Weights of a small GPT-style language model, trained from scratch on English Wikipedia.
Size: 11 layers, 10 heads of 64, MLP 2560 ReLU, 76.2M parameters.
Architecture: biases, tied embeddings.
Training: a variant of Muon for these matrices, 1096M tokens.
MLP neurons of a small language model. Each row is named by its layer, matrix (up: input weights) and neuron, and shows model dimensions 261-324. Each number is 128 + 32 x the weight over its row's rms, rounded and kept within 0 to 255.
A block is one neuron, or neurons of one layer that tend to fire together. Before each block is what it responds to, as a language model described it from the Wikipedia text at the highest values.

Responds to: Commas, pipes and place or region words inside music release metadata and lists, such as "Formats: CD, digital", "released in the UK", and "Labour Party (".
L7.up464 [186 119 161  89 116 114  93 177 151 154 162 107 146  96 169  75 109 114 148 126 135 119 170 106 137  99 149 150 157 125 138 194 150 134 145 113 124 106 145  79 118 173 149 133 139  88 140 142 147 161  82 103 135 134 146  86 111 106 106 101 146 127  89  84]
L7.up1282 [161  63  93 122 144  98 110 136  77 133 142 107 119 139  85 103 114  99  92 191 177 111 135 114 147 166  89 122 131  84 142 129 172 125 101 138 161 140 181 137 125 184 108 175 136 121 113 169 106 113 169 165 153 124 125 129 124  93 103 148 144 163 112 148]
L7.up1490 [116 102 111 138 119 135 110 148 170 153  81  93 125 125 143 126 189 106  78 141  67 103  70 118  90 108 133 107 146 126 139 124 110 123 132  91  39 163 119 139 144 103 111 133 121 126 124  75 159 117  78 144  99 133 144 113 145  95 147  87 105 120  84  86]
L7.up1756 [121 138  36 183 121  88 146  94 144 187 183  88  90 196  95  99 109 166 132 199 158 139 162 126 196 140  70 133 167 147 131 130 137  76 134 133 143  88  85 121 140 132  74 125 156 114 130 106 151 127 151 134 106 170 105  70 182 111  86 152 146 103  91 105]
L7.up1806 [149 133 118 114 150  81 186 158 173 169 125 120 124 116  83  91  97  88 161  68  95 136 121 168 163 128 119 128  93 166 106 159  96 157  67 151  53 131 124 126 128 138 151 122 215 147 146 171 133 107 101 134 165 159  50  97  95 132 141  39 148 120 138 153]
L7.up2044 [108  89 119  52 107 129  95 105 136 171 101 117 107 137 123 111 154 146 104 120 105 140 158 115 142 170  88 134 116  53 165 200 176 116 134  93 145 120 112  92 138 130 118 142 112  55  71 141 131  79 133  93 117 155  83 152 125 113  80 139 117 113 139 133]
L7.up2339 [ 95 116 114 119 138 132  84 140  85 152 128  97 106  96 121 130 139 108 142 121 137 140 102 162 125 175 121 129  81  84 201 166 124 164 120  82 177  93 179  86  82 124 122 109  81 159  94  78 141 146 142 111 114  88 116 123 134 145 133 116  85 179  78 129]
L7.up2373 [ 95 131 127  94 152 143 127 124 106 136 162 147 106 144 125 134 157  87 138 109  51 143 123 102 103 144 129 155 138 156 165 108 155 126 158 136 123 147 178 160 130 149 113 159 133 103  85 119 136  60  83 125 136 148 121 118 188  28 159 133 131 121 102 122]

Responds to: Auxiliaries, copulas, negations and main verbs that open a clause's predicate after its subject or a modal, e.g. was, could be, not; weaker on title and name pieces.
L8.up2047 [187 128  67 143 211 116 189 129 148 165 138 146 101  55 165 108 121  98 156  94 147 117 122 107 157 159 165  94 151 166 159 142 161 128 168 167 188  72  96 136 160 138 104 175 197 106 138 128 103 139 148 144  88  92 114  89 126 125 170 157 130  60  91 100]

Responds to: Tokens in popular-music writing that name charts, regions, labels or release outlets, e.g. US (Hot 100), Billboard, Eurochart, pop radio, label colon; other topics (elections, wrestling) are weak and scattered.
L8.up1617 [147 120 177 135 141 183 133 146 131 124 148 114 116 113 141  81 131 159 133 115 161 195 121 129 187  79  71 143 167 182 126 188 140 131 120  82 122 137 134  87 122 151  59 103 106 120  90 173 118 126 145 115 144 129 119  87 104  91 132 138 122 158 147 182]

Responds to: Tokens of a city, state or country name following "in", "at", "near" or a comma, mainly in birthplace and location phrases such as born in Berlin or Sterling, Illinois.
L3.up784 [124 109 151 145 137 157 162 127 119 123 193  74  89 131  93 112 104 147 111 166  87 109 108  87 112 148 160 127 142 171  51 108 111 122  86 194 117 129  89 101  63 164 101 165  54 144 201  78 120 121 207 135  55 158 151 146 119 153 114 162 124 158 113 146]
L3.up944 [135 180  89 172 116 146 151 139 131 117 179 115  86 147 163 148 131 110 118 122 131 158 101 160  73 103 137 168  98 227  90 112 145 136 123 144 107  73 101 154 113 171 131 157 104 169 140 127  97 118  79 120  97 166 155 183 133 129 139 114 147 123  90  89]
L3.up960 [153 160 122 131 127 140  90 108 100 191 116 111 137 103 128  62 124 114 157 210 115 121 187 120 151 155 103 137 120 161  50  74 138 134 175 136  92 127 138 143 111 119 124 130 144 102  63 142 167 144 108 148 175 115 142 155 142 166 100 161  95 105 135 129]
L3.up1188 [143 150  73 186 137 115  65 111 169 109 137  96 145 113 119  95 139 171 146 200 117 162 129  91 135 150 167 159 176 145 145 178 113 178 138 132 123  78 109 143  89 153 144 125 111 117  79  84  83 137 117 134 115 177 124 143 111  46 166 126  82 123 123  92]
L3.up1484 [ 95 157 100 151 157 114 107  57 149 119 183  87 132 181 126  64 161 117 177 188 120 119 128 145  97 110 129  89 139 140 172 149  85 150 130 178  77 178  66 152  36 125  72  92 119 109 103 104 121 113 139 111  75  73 139 153 134 121  99 155 128 116 103 102]
L3.up1561 [ 47 107  97 155 125 110 155 103 107 154  96 142 134 143 122 127 121 124 122 127 120  92 155 177  79 170 118 161 143 181 167  99  51 151 104 135  89 102  46 102 113 168 104 106 102 132 154 131  36 178 154 109 116  91  84 170 138  69 151 148 119 162 125  87]
L3.up1888 [130 192 154 175 121 133 138 118 148 152 224  84 117 165 115  90 175 134 129 194  72 180 129 115  68 187 122 110 118 182 156  99 119 136 114 212 144 112  89 153  98 142 132 168 102 168 123 147 122  94 113 178  52 148 117 163 139 101 129 128 105 134 116 132]
L3.up2171 [129 157 114 118 103 153 111  91 112 139 131  55 119  98  98 164 144 115 153 103 106 131 148 116  93 162 164 174  89 208 133 148 127 145 138 139 102 150  48 183 109 190 139 163 116  72  97 149 125  71 130 116  67  98 132 135 174  66 198 181 120 126 119 129]

Responds to: Copular verbs and contractions right after a subject, strongest on 's in quoted It's, also 't, not, is, was, are, be.
L7.up227 [112  85 165 125 165 153 165  96 159 196 156  80 109  74 151 130 162 107  99 134 116 154 113 103  78 102 125 113 114  66 109 109 175 106 127 123 130 160 138 137  89 179 146 144 125 156  87  85 114 158 118 151 139 124 118 185 176 129 166 108 143 138 104 183]
L7.up462 [137 123 161 138 148  94 186 169 140  96  59 114 156  73  94 137 134 164 132 126 122 117 144 127 175 122  95 133 154 108 166  93 157 100 130 141 160 123 106 131 144 125 133 112 119 127 130 122 108 143  88 141  62 127 119 107 173 196 150 117 137 101 152  91]
L7.up825 [138 105 101 150 180 109 127 122 157 128 163  81 148 107 126 120  66  70 113 109 146 109 109 128 128 139  92 144 130  70 126 100 191 133  67 108 135 200  66 136 110 148 103 112 132 155 118 112 121  93 144 148 122 108 100 113 133 110 157 122 145 161 101 143]
L7.up911 [ 91 130 120 106  93 113 188 144 104 131 156 109 122  87 126 167  99  83  96 183 119 166 136  99  87 153 151 119 105 133 120 126 143  61 134 128 169 132 125 170 103 124 148 172 140 136 123 179 126 146 143 203 150 106 164 167 191  92 156 141  80 148 127 112]
L7.up963 [106 124 118 171 126 150  89 128 123  95 115 102 119 121 195 112 180 150 217 173 135 123 167 123 142 154 148 111 123 199 126 170 139 125 131 141 124 161 117  82 130 125 164 195 141 128 109 146  67 116 112 100 136 125 217  66 163  98 133 108 177 141 118 138]
L7.up1455 [ 45  91 150 116  81 166  77 119 111  92 122  99 132  74 154 102 118  60 112  98 116 126 135  75 132 120 156 102 138 108 111  97  80  99 116 117 101 104 106 107 186 110 121 130 159  99 168 132  98 111 120 133  70 136  98 144 120  41 115 141 141 108 142  89]
L7.up1753 [106  82 115 150 146  98 107 131 175 120 178 123 132 109  85 133  84 118 152 142  57 128 147  86  74  75 185 115 124 187 134  81  52 159 145 119 111 185 116 116 137 145 175 112 144 101 108 105  56 194 157 135  96 107 111 124 132 131  88 129  92 154 129  93]
L7.up1897 [101 113 130 155 104 115 122  88  74 167 109  63 142 122 137 142  89 105  95  81 131 110 110 141 151 106 136 123 103  98  97 139 179 147 141 137 143 145 183 122 112 103  93 175 166 109 185 165 114 106 158 139  98 111 114 100 125 156 129 126 130 190 107 161]

Responds to: Auxiliaries and contractions right after a subject, mostly has/had/have (often before been) and 's, such as he's, it has, the group had.
L3.up84 [ 55 158 130 140 171 151 141  81 101 154  98 149  99 134 127 140  96  88 145 104 123 174 193  79 149 184  86 112 135  92 167 165 145 105  89 129 136 180 116 139 159 127 126  99 105 101 135 177  84  83 122 125 134 169  96  83 104 125  81 129 141  87 188 151]
L3.up957 [159 136 101  91 121 137 150 124 123 172 110 164  94  95 103 148 101 132 124 106 160 134 151 107 152 121 126 101  59 155 168 143 129 140 158 113  83 151 158 102 118 154 164 102 133 112  69 113 111 156  89 169 143 154 128 144 147 157 105 160 190  73 176 143]
L3.up1264 [125 111 151 155 169  88 149 125 137 118  95  93 124 117 171 110 120 100 114 100  73 127 135 103 103 128 140 144 113 160 182 124 159 107  73 153 126 160 164 154 130 172 108 154 109 126 114 161  87  87 188 141 146 123 153 140 107 110 176 103  90 114 131 137]
L3.up1436 [163  67 121 131 214 115 182  70 157  91  73 156 148 172 136  87 128 218 125 117 124 103 103 156 169 170  90  93 138 158 132 139  98 183 110 144 113 149 122  81  66 176 161  78 124 119 104 117 141 151 149  94 134 137 126 133 157  71 137 135 132 139 161 166]
L3.up1496 [133  75 117 143 178  96  97  94 101 130  83 140 100  67 172 135 171 107 161 117  70 127 163 181 174 117 152  85 104 154 143 160 136 140 131 131 168  89  95 175 139 125 171 122 140 131 151 111 146 105  81 119 139 121 115 114 130 121 157 138  95 162 125  79]
L3.up1701 [146 152  88 144 134 124 139 176 121 119 110 166  96 135 166 179 146 116 124  96 133  92 140  77 154 109 114 109  95 148 185 111 131 147  94 154 141 125  89 110  91 117 155 196  92 128 154 110 104 150 121 111 123 157  88 165  83  90  91 167 133  62 153 120]
L3.up1875 [ 71 117 116 111 154 131 177  98 114 160  91 109 149  71 123 105  65 127 189 115  87  83 151  97 110 112 105 157 132  97 142 231 192 174 149 147 132 116  93 134 138  58 210 129 103  90 141 156  71 115 197 151  99 122  90 101  55 131 176 149 191 115 170  87]
L3.up1952 [ 57 121 126 152 184 186 110 138 141 121 110 145  73  96  92 103 107 109 147 115  99 104 195 134 184  75 141 113 111 171 190 104 146 143 110  89  88 145 189 126  93 130 101 171 109 147 217 199  79 138 109 124 152 109  70 132 117 115 129 113 121  90 142 133]